MLP neurons of a small language model. Each row is named by its layer, matrix (up: input weights; down: output weights) and neuron, and shows model dimensions 64-127. Each number is 128 + 24 x the weight over its row's rms, rounded and kept within 0 to 255.
Before each neuron's rows, "fires on" lists the tokens most often at its 100 highest values on Wikipedia text that the model never trained on.

fires on: " ad", "el", "or", " P", "p"
L8.up24 [150 116 116 111 112  83 154 111 122 154 159  95 143 125  99 147 121 111 132 143  91 152 139 125 116 118 122 144  85  97 112 140 103 135 136 123 157 107 101 162 132 143 118 158 131 153 166 105 139 111 124 138 115 167 108 180 166  96 140 124 126 121 125 147]
L8.down24 [159 113 161 131 132 171 144 160 115 110 122 104 129  96 138 125 177 130  82 146 153 153 117  93 108 107  45 128 151 122 126 102 143 116 142 148 117 114 167  77 140 145 145 155  65 170  66 143 139 157 167 125 130 122 155 150 139 115 130 152 109 151 132  97]

fires on: "ri", " –", "and", "u", "ed", "d"
L4.up416 [154 133 152 142 123 124 111 127 141 129 121 108 166 124 141 118 121 113 117 144 149 113  95 100 108 100 121 100  90  69 170 113 137 134 146 117 144  85 112 135 128 170 119 143 175 127 118 158 153 129 172 116 112 159 111 111 126 126  97 122 130 171 192 114]
L4.down416 [146 129 104 109 108 172 143 126 146 126 146 158 134 132 141 116 168 145 124  87  82 133 129 149 121 126 119  99 111 128 120 117 107 102 137 158 134 143 145 135 145 122 154  80 146 142 119 101 109 113 121 108 140 132 140 118 129 168 115  90 111 160  95  82]

fires on: "n", "lect", "am", "al", "c", "is"
L7.up961 [112 108 133 137 147 140 102 156  98 133 142 150 112 136 153 140  71 128 116 114  91 140 115 114 124 156 172 104 121 137 177 125 158 151 109  94 187 125 117 107 118 108  73  60 114 112 146 108 140  98 156 137 140 142 117 120 116 166 125 139 148 114 154 148]
L7.down961 [135 140 145 137 143  80 106 118 125 119 148 142 162 162 101  92 146 136 137 106 116 128 136 118 134  82 168 168 161  90  96 134 115  98 102 135 114 123 131 143 165 154 118 101 189 140 107 132 152 168 114 105 126 146 123 115 143 119 116 110  82 144  70 153]

fires on: " p", " b", "ag", " comp", " to"
L7.up508 [112 126 104  84 172 105 171 118 154  92 125 140 122 135 105 130 134 143 130 133 124 100 129 102  79 131 106 156 137 102 105 186 125 142 141 120  97 140  98 115 148  97  90 114 165 149 136 170 101 124 131 153 151  98 118 184 142 117  90 158 135 115 131 102]
L7.down508 [143 130 189 144 115 108  66 160 144 122  96 134 101 162 162 126  83 128 121 100 180 158 119  94 128 107 128 126 114 110 131  85 138 145 103 117 149 117  93 103 144 133 122 133 141 122 138  97 129 149 161 126 144 112  99 108 135 171 133 118 156 130 120 112]

fires on: "on", "l", "re", "v", "ar", "e"
L7.up907 [106 128 100 134 111 130 106 107 122 146 135 131 145 123 133 110 105 108 127 125 134 148 105  90 144 151 123 128 110 233 110 145 164 158 167 100 111 125  81 154 160 116  98 133 126 124 161 118 131  92 121 137 170 132 141 128 122 135 126  74 129 139  98 156]
L7.down907 [134 108 139 125 146 128 102 142 128 115 155 139 118 126 135 113 173 111 123 139 147 120 122 150 149 125 122 151 150 147 132 125 111 137 104 138 141 123 154 135 100 134 149 140  94 136 136 139 118 144 134 143 144 116 119 142 117 150 144 156 142 113 167 100]

fires on: "S", "F", "P", "L", "B", "Y"
L3.up928 [105 101 157 118 140 137 120 148 111  98 128 114  94  83  95  96 139 144 122  99 126 127 123 157  98 115  97 120 100 120 149 144  99 146 153 131 125 153 133 111 176 103 125 124 147 129 135 122 156 123 123 142  84 153 134 193 124 134 146 127  71 157  70 130]
L3.down928 [ 91 114  90 134 112  98 115 101 132 129 145 168 145 168 122 128  61 111 125 174 103 159 157  80 115 125 124 140 156 121 113 100 124 128  95 134 155 136 128 110 109 122 155 110 141 123 132 152 138 102 114 164 126 123 145 118 141 143 115 111 113 137 131 131]

fires on: "s", "es", " for", "."
L4.up388 [127  91 154 158  95 144 135 131 147 130 132 165 108 159 102 130 155 107 135  82 120 141 137  59 131  92 133 130 162 167 164 101 166 132 146 152 155 156 130 134 162  91 132 110 128 186 109 146 105 105 132 104 149  94 128 113 125 119 119 164  82 101 134 126]
L4.down388 [132 106 119 108 130 123 132 121 137 156 137 126 129 137 213 152 116 130  85 105 143  93 107 159  94 160 155 125  84 109 129  99  84 106 107 152 151 134 121 149 166 113 113 131 155 143 108 112 150 118 150  99 112 143 151 163 136 178 146 174 108 134  77 124]

fires on: "ro", "et", " re", "orn", "le", "ly"
L5.up408 [160 105 163 118 146 136 117 151 129 156 114 111  91 118 119 159 147 110 115  95 155 123 106 101 130 130 114 169 110  89 128 157 152 148  97 133 104 111 134 156 166 127  99 151 139 162  92 110 123 134 113 151 117 127 137 114  94 129 175 118 119 163 179  84]
L5.down408 [132 127 153 121 111 133 100 128 124 144 167  99 166  78 140 141  99 149 147 102 141 149 134 154 100 115 126 166  99 138  87 175 121 137 122 135 109 129 159 133  96 107  97 137 127 115 100 150  79 123 153 133 122  66  94 137 112 116 123  77 133 160 173 138]

fires on: ".", " |", "==", " of"
L5.up191 [127 152  87 138 141 127 129 131 166  98 128  91 122 104 150 112 135 118 142 112 141 148 113 159 124 131 158 127 126 115 117 114 150 144 133 116 115 134 123 147 123 118 129 152 110 140 116  94 121  98 145 142 114 146 151 130  82  93 145 154 162 150 130 172]
L5.down191 [140 156 142 134  83 124 123 104 124 145 153 173 118 121 156 114 125  72 114 114 112 130  97 171 162 116 144 151 106 152  93 114 166 139 157 147 104 126 156 134 105 111 127  59 146 138 157 138 153 174  92 151 123 136 105 143 133 103 120 124 192  92 123 114]

fires on: "s", "le", "ace", "es"
L8.up391 [139 142 108 169 112  72 154  72 173 110 125  99 126 122 128 110 133 110 136 188  81  99 145 133 136 152 103  96  97 106 123 144 168 143 147 112 140 144 124 107 150  73 121 110 146 138 134  75 110 171 132 148 134 146 148  92 175 100 123 148 181 135  96 161]
L8.down391 [137 178 105 144 118 109 119 134 170 111 157 115 103 131 132 141 132 183 114 122 133 111 148 137 130 144 117 128 134 154 112  90 133 125 134 104  67 109 117 119 127  91 120 108 134 126 166 124 142  57 116 115 131 108 160  95 158 123 125 115 139 151 136 141]

fires on: "l", ".", "s", "ic", "ers", "os"
L4.up951 [130 101 151 127 159 159 179 162 130 161 117 146 107 124 126  83 149 123 135 129 149 152 106 118 106  71 161 176 135 170 119  90 130 156 141 121  98 145 136 153 104  93 157 113 187 141 102 109 111 106 101 103 151 122 130 137 125  91 147 136 140 118  82 152]
L4.down951 [141 149 144  81 131 131 134 143 111 144 115 161 130 116 146 122  90 148 129 118 157 133 109 142  64 135 132  81 138 112 103 112 116 127 150  98 182 134 119 139 129 168 110 111 148  84 129 123 133 116 112 147 122 118 147 152 147 173 171 155 100 123 149 114]

fires on: ",", "eb", "$", "ov", "w", "ew"
L3.up344 [136 147 148 140  73 126 154 170 117 119 185 114 162  92 144 167 142  97 126 109 135 117  99 128 112  94 149 121 157  60 140 117 150 112 140 119 108 136 149  89  69  76 113 102 131 126 139 121 138 104 121 101  87 116 154 130  73 131 149 177  96 118 159 125]
L3.down344 [154 144  68 130 151  70 120 112  93 111 164 138 139 110 146 132 152  90 112 134 108  72 114 133 128 162 152 122 131  99 150 119 135  99 153  93  87 166 148 112 107 110 143 164 127 173 137  90 136 191 150 112 129 108 135 111 160 111 122 126 127 160 148 141]

fires on: "ear", ".", "2", "ome", ",", "4"
L3.up504 [128 122 119 162 103 130 135 128 129 142 118 139 100 110 122 164  77 133 113 147 145 156  99 152 126 132 150 105 150 133 129 147 100 104 149 146 114 178 148 116 130 129 112 135 132  89 137 161 113 132 113 122 180 147 124 125 138 156 152 122 139 164  94 132]
L3.down504 [173 130 117 132 144 140 125 132 176 122 148 142 142 119 110 142 100 110 131 165 123  68 143 124 112  91 146 143 127 162 147  95 140 133 137 152 122 156 190 108 132 104 151 164 143 116 110 111 141 113 103 187 151 107 154 100 146 136 103 115 132 136 129 131]

fires on: ".", "0"
L3.up1005 [146 127 124 147 147 176 145 123 170 155 122 128  82 115 112 166 133  95  96 140 149 135 112 120 107 120 134 145 142 150 116 104 140 128 113 145 178 118 121 187 183 105 149 125 178  68 119 119 132 136 103 135 157 139 150 134 165 106 112 122 100 141 140 113]
L3.down1005 [148 135 142  95 105 137 151 150 146  98 168 124 103 130  97 108  82 126 104 119 130 136 147 106 116  96 167  62 108 186 141 139 149  89 124 130 125 127 154 136 134 137 161 108 105  99 122 151 112 179 108 137 122 111 116 116 193 119 142 157 131 127 135 132]

fires on: " N", "s", "j", " n", "ed", "l"
L6.up288 [165 118 160 121 108 101 173 122 145 136 159 149 132 121 161 128 142 152 123 120  95 140  59 158 134  96 127 122 134 165 133 113 156 110 132 142 158 161 145 150 140 143 134 138 149 126 105  92 102 100 137 128 181 145 130 100 136 101  48 135 118  88  67 128]
L6.down288 [153 130 123 130 113 155 120 170 114 141 145  76 138 115 124 119 130 114 115 158 118  91 104 116 121  93 124 135 156 105  87 154 159 113 125 116 213 139 132 130 139 140 129 114 114 104 110 119 143 154 114 134  86  91 139 135 100 141 126 136 131 135 188 125]

fires on: "ol", "b", "it", "le", "v", "f"
L6.up686 [ 96 118 150 128 119 141 193 124 120 114  85 118  92 132 150 156 125  82 131 164 128  92 161 117 144  99 150 119  90 115 143 181 118 133 183 136 144 123 130 162 129 111 159 113 143 133 118 128 138 136 120  99 132 121 120 173  84 105 164  99 148 140 159 169]
L6.down686 [163 113 103 115 116 100 147 109 162 130 187 134 147 142 109  97 175 134 114 101 128 148 136 116 145 145 114 100 130 159 125 104 143 107 129 125 150 132 154  84 123 157  93 130 165 146 125 136  82 122 103  57 109 108 121 157 130  66 123 143 129 153 125 138]

fires on: "s", "ct", " were"
L4.up580 [121  89 144 124  85 133 138 127  86 155 127 132 167 116 133 170 109 134 123 122 133 155 127 139 137 155  99 148 128 143 123 115 142  77 143 138 121 204 154 108 107  98 101 104 145 132 119 117 160 144 160 104 122 125 162 100 138  85 138 129 158 165 144 178]
L4.down580 [126 107 130 172 101 141 107 126 144 112 166 102 171 121 138 132 138 109 134 113 124 131 124 134 154  78 144 109 141  94 137 104 124 112 153 134 159 123 120 143 122 143 118 136 169 140 137 125 123 155 142  91 154 107 130 140 114  84 129 188 148 162 127 156]

fires on: "ou", "1", ".", "d", "ust"
L4.up628 [118  88 114  99 128 140 154 125 140 151 140 101 116 107 123 154 108 125 180 130 156 165 114 169 129 120 167 119 115 143  97 131 127 165  90 119 144 174 149 190  99  62  83 144 132 135 157 116 121 128  74 133 135 113 122 115 125  99 116  93 121 142 102 128]
L4.down628 [156 113 111 149 136 122 139 186 133  92 118 145  99  79 143 147 151 125 154 139 145 112 166 107 161 118 110 113 125 158 118 113 124 126 157 111 185 147 121  96 118 146 124 156 126 133  77 138 109 133 130 118 124 107 126 145 159 142 124 145 154 136 165  95]

fires on: "s", "il", "on", "is", ":", "it"
L6.up176 [139 124 145 133 136  79 140 111 140  96 161  89 126 208 122 120 111  85 122  97  87 153 117 124 113 148  94 106 106 120 135 176 146 109 150  98 125 102 121 107 116  48 112 168 129 126 170 165 109  78 107 128 130 141  94 150 140 148  62 139 119 131  82 164]
L6.down176 [166  67 103 142 127 103 115 167 192  92 143 169 129  97 139 175 152 109 111 119 152 178 139 121 115 132 120 147 140 148 153 113 116  93 124 126 145 131 151  99 107 111 154 117 135 184 126  89 102 154 105 173 156  96 116 143 155 108 101 150  95 126 117 137]

fires on: "ed", "es", " has", "ult", "s", "ear"
L5.up471 [141 119 110 152  96 106 166 119 137 131 132 147  82  98 120  80 111 108 144 142 104 117 196 154 133 112  89 105 113 112 120 130 138 124 163 153 150 108 154 152 162 149  95 124 137  77 130  96 152 141 156 127 160 180 137 107 125 129 133  96 161 150 159 134]
L5.down471 [131 165 149 170 170 157  76 130 174 117 113  84 128  82 145 157 165 179  88 127 131 115 121 123 132 122 121 113 110 105  76 120 141  91 109  89  94 147  91 119 117 136 114 143 107 153 114 165 133 139 160 126 183 131  85 171 122 146 176 134 140 162 132 108]

fires on: "ab", "all", "iz", "ul", "is", "i"
L4.up996 [118 169 130 124 169  88 119 141 107 125 119  97 103 131 143 155 129 120 123  70 128 130 123 137 122 127 108  91 149 118 129 132  99 164 169  89  78  98 138 153 143 155 110  95 137 103 111 110 143 121 121 141 133 154 144 118 139 102 124 136 110 138 124 134]
L4.down996 [124 132 148 108 171 108 103 181 135 117 142 125 151 155 156 107 165 124 177 122 142 103 187 136 108 118 126 141 126 124 142 177 147 138  92 120 130 110 117 147  93 144 153 136 131 127  67 115 118 157 111 140 138 111 145 134  78 181 130 120 135 163 106 112]

fires on: "h", "th", "il", "al", "em", "r"
L5.up794 [100 118 121  54  99 105 129 116 122 145 121 141  95 122  74 150 139 125 106 108 159 134 120 135 132 141 118 152 111 116 161 122 146 123 158 104 140  84 122 158 159  90 102 115 126 104 157  89 130 132 162  97  94 112 142 178 133 111 114 136  61  94 155 115]
L5.down794 [116 134 107 160 132 138 114 138 117 106 114 144  79 121 123 149 137 161  93  89 140 127  86 131 134 175 117 150 139  98  87 140  96 129 116  93  80 124 125 146 165 144 132 140 122 114 121 157 146 118 139 124 200 119 162  85 138 162 159  97 124 128 106 141]

fires on: "b", "s", "r", "ad", "d", "ri"
L5.up6 [159 132 151 159 147 106 102 169 136 144 141 138 141  81 133 117  79 164 148 132 119  84 124 116 120 147 193 109 111 106 150 119 111  89 120 133 135 119 155 137 148 123 117 122 141 129  96 150 182 157 135 103  88 138 116 130  92 139 163 131 113 126 166  81]
L5.down6 [115 113 166 157  99 114 138 154 108 121 130  90 125 153 169 110 163 132 130 135 141 113 123 111 141 125 117 118 149 117 154 154  85 114 140 105 137 132 162 155 119 131 145 119 130 139  65 110 127  96  91 130 116 149 117 123 136 128 129 119 131 134 133 121]

fires on: "c", "ce", "res", "iv", " of"
L8.up471 [118  65 127 123 134 117 120  72  79 142 131 113 102 152 148 165 126 157 118 112 138 152 139 130 134 122 100 134 132 127 131 162 110 187 106 122 119 132 137 154 127 143 115 101 116 137 149 166 122 151 145 108 108 121  94 146 167 118 135 140 160 125 134  81]
L8.down471 [176 150 131 124 114 142 135 128 121 166 145  84  91  91 149 152 125 106 134 152 151 136 115 122 111 157 136 135 105 130 164 131 140 106 112 128 110 129  94 115 113 149 153  97 116  89  83 115 139 123 177 117 158 113 141 106 134 111 170 104 134  94 127 153]

fires on: ".", "t", "'", "s", ":"
L3.up255 [164  94 140 128 146 118 155 123  96 145 163 128 119 132 116  76 117 103 134 122 171 141 149 142 104 109 152 161 149 110 106 140 160 133 122 152  70 150 145 168 106 159 134  93 149  99 105 145  99 126 118 113 139 115 122 131 115 105 102 151 113 100 110 125]
L3.down255 [132 109  80  86 122 125 159 121 141 100 153 175 157 125 148 131 127 154 114 105 157 119 159 118 101 145 146  66 137  90 113  90 136 108 137  96 162 104 138 109 129 167 151 124 120 119 132  82 116 121  66 161 127 110 115 147 113 106 128 130 124 125 126 140]

fires on: "on", "s", "le", "own", "re"
L5.up326 [149 140 122 132 127 140 151 149 101 146 125 109 167  96 143  95 160  85 128 119 151 182 116  86 133 153 132  94 132 164 133 181 159 125 139 130 110 160 128 123  92 112 118 129 121 173 129 155 153 121 101 152 157 160 150  96 127 119  99 112 132 145 102 152]
L5.down326 [ 71 136 116 143 120 140 148 145 126 133 118 151 112 143 124 139 106 135 162 131 110 136 144 115 119  88 137 138 107 118 120  77  99 120 111 121 130  75 129 113 152 191 148 114 122  91 148 143  94 110 154 181 145 107 112 131 159  97 111 139 143  93 172 114]

fires on: "W", "aw", "S", "/", "on", "F"
L4.up882 [109 125 144 145 133 140  97 189 141 121 177 119 113 122  98  91  95 157 165 138 102 147  91 135 134 108  96 107 131 150 152 138 125 135 131  97  79 145 139 108 157 127 140 143 129 103 153 151 144  90 144  97 144 141  79 154 144 157 112 102 115 116 131 116]
L4.down882 [158 143 106 137 141  96 148 158  85 135 121 123 120 160 133 148 113 131 103 142 124 146 167 117  91 145 114 141 122 176 128  95 129 161 125 110 162 186  88 132  95 145  95  97 126 123 116 125 137  94 114 115 134 119 118 148 135 154  98 143  88 139 103 136]

fires on: "i", "ab", "K", "ight", "R", "ad"
L3.up716 [119 122 162 134 125 110 119 119 108 129 120  99 107 110 108 116 134 176 112 115 107 152 119  93  81 113  96 121 152 129 142 108 122 115 175 112 114 127 179 138 155 179  80 128 142 121 118 113 146 109 139 154 111 117 119 108 132  89  92 138 145 125  81 152]
L3.down716 [129 145 116  90 113 135 153 136 125 128 133 124 158 117 117 132 117 179 160  83  98 113 132 131  82 114  91 113 122 135 141 112 112 162 158  92 110  82 113 120 130 116 125 105 149 105 109 138 142 149 139 149 128 107  91 116 145 132 124 132 125 180 127 128]

fires on: "re", "il", "e", "an", "al", " "
L6.up979 [120 126 118 117  78 136 135 121 137  99 116 121 141 124 114 163 107 108  87 120 133 102  76 129  72 129 133 183 160 145 109 106 147 129 137  64 113 116 120 137 140 125 118 167 161  94 158  80  93  87 134  91 192 141 129 164 107  94 104 124  80 109 157 164]
L6.down979 [114 110 161 114 140 127 128  95 126  91 133 174 129 140 155 136 140 139 141 155 124 192 142 147 136  87 108  86 141 129 133 130 101 131 124 113 151 135 153  83 152 149 124 111 125  73 108 136 153 129 136 166 129 140 135 115 139 107 109 113 110 159 118 114]

fires on: "s", "h", "n", " p", "an", " the"
L7.up869 [119 103 140 120 132 123 131 103 113 136 100 130 134 124 165 103 132 150 168  97 128 164 174 117 121 137  90 150 162 114 102 120 141 103 167 114 133 137 139 143 140 102  77 136 150 110 126  99 150 109 151  60 142 124 137 127 114  63 108  83 117 144 151 125]
L7.down869 [129 161 123 112  86 130  96 107 134 138 133  94  98 150 158 153 144  99 139 127 119 128 112 130 121 140 166 132 120  77 106 105 152 111  83 119 127 152 115 139 103 161 138  93 153 120 140 136 150 158 146 156 143 146 122 114 127 148 155 132 112 149 108 133]

fires on: "er", "n", "t", "d", " –", "at"
L6.up439 [155 145 130 128 147 129 119 152 125 133 135 121 141 168 123  89 165 160 127 162 122 153 126 109  67  77  71 154 124  82 152 123 116 108 122 132 123  97 139 157 143 112 106 113 186 127 137 128 111 111 148 113 107 113 116  98 113  98 136 145 169  89 172 151]
L6.down439 [160 111 157 136  94 155 137 111 102 132 168 122 125 125 112 138 139 122 164 120 144  81 127 203 100 135 174 156 109 162 131 103 120 129 110 132 143 167 100 144 130 105 169 160 121 106 174 155  89 131 135 147 121 143 126 131 141 164 139  74  96 155  74 151]

fires on: ".", "k", ","
L4.up293 [111 140 137 106 144 169 166 123 124 131 137 129 106  99 126 148  90 120 118 128 137 182 115 187 128 147 136 142 144 149 103 131 118 132 118 184  89 131 137 188 145 104 148 142 144 112 103 162 126 107 103 109 176 129 164 124 126 153 131  94 111 161 139 116]
L4.down293 [149 199  55 112 122 100 124 113 135 155 168 124 112 111 172 142 102 130 135 145 130 138 147 126 148 110 152  81 111 166 152 116 140 114 141 114  86 105 149 115  56 110 132  88 155 110 105 139 110  98 129 136 134 115 127 117 126 118 122 153 102 107 159 149]

fires on: "n", "et", "ain", "is", " I"
L8.up292 [128 115 118 131 121 152 119 127 120 108 152  89 123 122 170 107 124 142 145 119  96 100 134 138 139 134 177  65 145 151 135 146 138 146 141 131 149 101 132  53 130 113 130 105 129 106 131 127 127  95  94 117 140 163 145 119 154 125 146 138 108 114 157 159]
L8.down292 [177 158  80 135 125 187 111 131 132 132  99 141  83 107 100  86  98 183 124 116 148 129 154 103 160 119 118 108 145 154 111 123 150 114 139 140 121 134 136 148 125 185 130 132 143 150 129 140 133 158 151 145 107 109 136  91 142 101 126 121 143 126 151 130]

fires on: "s", "er", "ic", "ol", "n", "ect"
L6.up735 [148 109 137 131 106 119 157 119  86 126 133  90 115 124 138 144 130 160 162 178 123 127 126 112 107 116  92 139 106 170 125 152  94 121 136 130 102 125 133  99 119 129 111 129 147 122  90  78 119 141 143 116 131 110 127 137 142  57 109 159 129 159 185 161]
L6.down735 [139  97  81 122 127 133 177 126 126 121 159 139 133 129 109 171 131  97 133 139 133 113 113  90 148  86 126 130 125  94 102 155 133 122 166 140 131 127 121 103 129 120  82 161 154 146 115 125 174 103 128 121 148 143 164  76  75 110 122  91 104 147 155 129]

fires on: "ent", "id", "ac", "b", "in", "f"
L7.up3 [121 167 143  93 115 132 120 107 112 121 143 119 156 133 109 125 184 102 144 100  93 113 162 137 143 134  98 118 103 102 148 102 135 148 144 118 150 159 127 168 116 148 144 122 141 141 164 114 133 132 170 120 152 185 138 113 140 117 152  71 142  99 113 123]
L7.down3 [166 132 133 120 138 118 196 154 149 110 138 163 128 157 120 145 102 111 134 129 127 105 148 103 125 131 151 141 175 156  79  88 142 127 114 127 182 110 134 103 121  92 117 154 147 136 163 146 109 106 130 101  86  90 116 115 124 123 121 120 124 182 143 125]

fires on: "ust", "il", "rit", "s", "ar"
L3.up493 [101 120 157 111 115 125 120 147 157 123 143 131 177 124 102 199  88 125 133 137 104 134 112  90 115 116  97 167 145  95 143 160 155 106 137 166 175 147 125  90 163 163  98  94 159 138 121 106 111 144 147 119 140 169 189  75  97 123 105 162 160 145 121 148]
L3.down493 [118 126 145 126 102 130  94 161 114 108 131 138 113 107  79 161 104 111 123 107 119 172 146 172 130 113 108 105 147 127 154 115 101 128 154 155 144 135 111 161  97 139  99 112 121 106 165  97 121 123 206 134  95 170 138 136 146 163 126 133 159 125 126 124]

fires on: "is", " re", " (", "il", "ul", "re"
L4.up336 [125 141 121  98 159 142 124 137 135 105 150 132 115 109 126 122 129 118 147 118  96 156 129 137 153 157 107 138 130 108 134 123 136 145 157 137 104 139 124 139 140  69  96 133 146 134 145 151 128  90 116 129 157 186 122 152 141 112 128 118 131 137 120 122]
L4.down336 [152 133  85 137 153 148 113 170 131 121 159 117 134 168 128 128 181 121 163 119 162 108 110 112 116 170 157 165 105 133  97 112 134 128 126 145 120 126 107 116 120 111 132 121 102 104 150  99 168 112  75 115 139  94 136 141 120  94 156 119 125 186 118 117]

fires on: "s", " S", " M", "ed", "ut"
L5.up885 [147 134 126 113  97  98 114  98 115 147 112 114 118 148 128  86 109 142 154 108  95 161 126 118 153 135 158 163 132 110 121 104 156  84 139 125 161 144 120 158  89 140  96 108 136 148  94 159 124 132 138 159 151 145 148  95 122 103 106 115 131  86  85 147]
L5.down885 [158 114 158 153  90 105  92 162 139 165 149 141  89 143 130 151 129 135 115 114 127 122 109 174 138 120  95 138 144 137 131 122  96 133 124 173 103 122 129 142 151 110 100 104 106 103 141 112 122 139 106 144 139 116 125 178 100 144  97 145 131 124 157 117]

fires on: " comp", " b", "b", "p", " B", " p"
L6.up554 [143 135 139 130 140 127 141 104 173  81 151 156  87 146 165 146 162 123 156 141 141 135 112 126  98  85 105 131  81 115 113 187 104 148 106 154  91 161 142 141 107  99 137 133 158 161 133 140 127 126 104 164 111 155  99 162 143 125 146 154 100 139 108 142]
L6.down554 [128  82 165 101 120 136 104 109 130 135 112 114 110 131 132 113 139 148 129 124 130 140 125 142 120  97 109 165  79 153 137  89 145 137 113 132  99  98  91 103 130 107 106 106 110 102 121 105 170  94 174 148  97 163  94 128 106 131 144  87 149 137 113 101]

fires on: "u", "un", "s", "t", "e", "g"
L7.up861 [166 105 110 177  87 141 124 131 106 131 149 138 148 129 151 126 112 132 139 160  96 132 143 110 115 125 152 133  92 165 153  96 111 150 168  99 141 158 141 119  98 154  90 128 149 141 116  97 156 161 134 124 122 142 139 125 147 148 128 109 129 125 132 153]
L7.down861 [155 126 164 114  87 117 102 100 108 121 138 112 157 135 123 127 140  82 161 125 130 145 143 159 111 111 104 132  94  93 128 128 126  99  74 113 133 117 116 139  75 120 168 131 137 126 143 108 121 133 125 161 126 109 113 156 138 115 121 154 148 139 132 131]

fires on: "em", "v"
L3.up181 [108 117 171 111 107 146 129 134 142 127  95 127 132 161 138 181 117 131 158  92 109 115  91 113 128 118 165 119 155 173 166 117 127 145 174 129 150 136 110 147 150 144 132 144 109 119 157 122 138 117 153  73 125 125 123 164 113  70 135 117 114 127 163 152]
L3.down181 [143 131 156 108 116 121 127 123 124 123 140 164 105 126 125 125 115 139  46 136 116 147 197 140 150  92 108 102 129 125 149 147 159 127  70 125 115 113 159  82 123 128 128 115 161 144 127 133 118 138 107 139 159 144 127 100 128 147 119 165 151 128 149  94]

fires on: "ur", "h", "un", "ub", "ut", "m"
L3.up247 [ 75 156 139 113 146 138 117 138 139 134 129 143 106 138 120 133 144 107 140 131 114 127 109 122 146 117  79  79 140 110 100 113  69 135  97 133 166 150  72 142 172 120 104 133  94 120 119 113 102 114 146 169 159 123 117 145 131  93 129 106 139  99  89 129]
L3.down247 [138 112 108 113 160 192 147 135 107  82 147 122 121  99 127 115 146 168 127 110 133 124 112 149 106 114 141 147 119 107 176 129 109 127 122 122 126 130 143 133 108 130  98 126 164 121 140 109 110 121 130 156 148 141 113 127 115 155 126 116 146  89 107 157]

fires on: " was", "ed", "b", " B", "f", " "
L5.up608 [147 127 139 111 171 125 133  93  76 137 132 140 123 151 131 175 153 130 181 129 117 116 130 115 138  97  97 164 118 150 139  91  98 137 136 143 112 159 157 172 162 101 124 115 180 115 184 112 126 122 154 125 122 154 164 121  89 130 120 104 182 111 104 143]
L5.down608 [132 146 112 136 163 130 154 115 142 118 114 127 149 150 124 112 146 120  86 135 151 131 171 131 126 139 170 134 126 128 129 149 122 134 117  99 123 117 105 122 122 170 124 127 143  98 127 117  98 119  99  90 105 115 107 165 108 114 187 130 105 175 150 127]

fires on: " com", "ater", "iv", "orn", "ly", "ork"
L5.up261 [172 119 136 149 177 134 129 142 112 143  93 109 122 155  93 144 100 145 131 101 130 106 152 143 139 121 135 121 121 100 136 149 159 111  98 144 113  90 104 134 147 146 146 122 120 131 100 123 148 120 131 137 152 123 194 181 121  99 162 147 148 133 179 116]
L5.down261 [105 124 127 150 116 107 105 120 143 132 160 151 114 121  86 123 134  98 131 142 132 143 125 149 110 132 135 108  76 122  98 125 103 119  93 125 131 111 142 107 159  89 142 122 137 130 113 123 163 169 159 111 143 141 126 156 105 130 132 113 142 145 132  93]

fires on: "el", " ad", "est"
L7.up953 [179 177 116  84 101 113 141  93 126 116 108 109 150 143 132 105 114  74 177 127 123 106 112 121 143 122 151 169  97  96 140 131 118 134 132 151 131 127 182 184 169 142 147 121 109 142  96 117  98 125 144 103 125 158 100 137 146 117 133  76 100 138 109 170]
L7.down953 [191 105 130 104 103 136 134 160 128 146 129 103 119 103 146 134 107 155 175 120 160  79 114 101 100 108  93 155 108 125 113 138 145 122 121 120 133 164 161 154 152 135 157 128 109 127  70 119 134  93 113 131 105  68 166 152 170  92 121  93 122 166 162 120]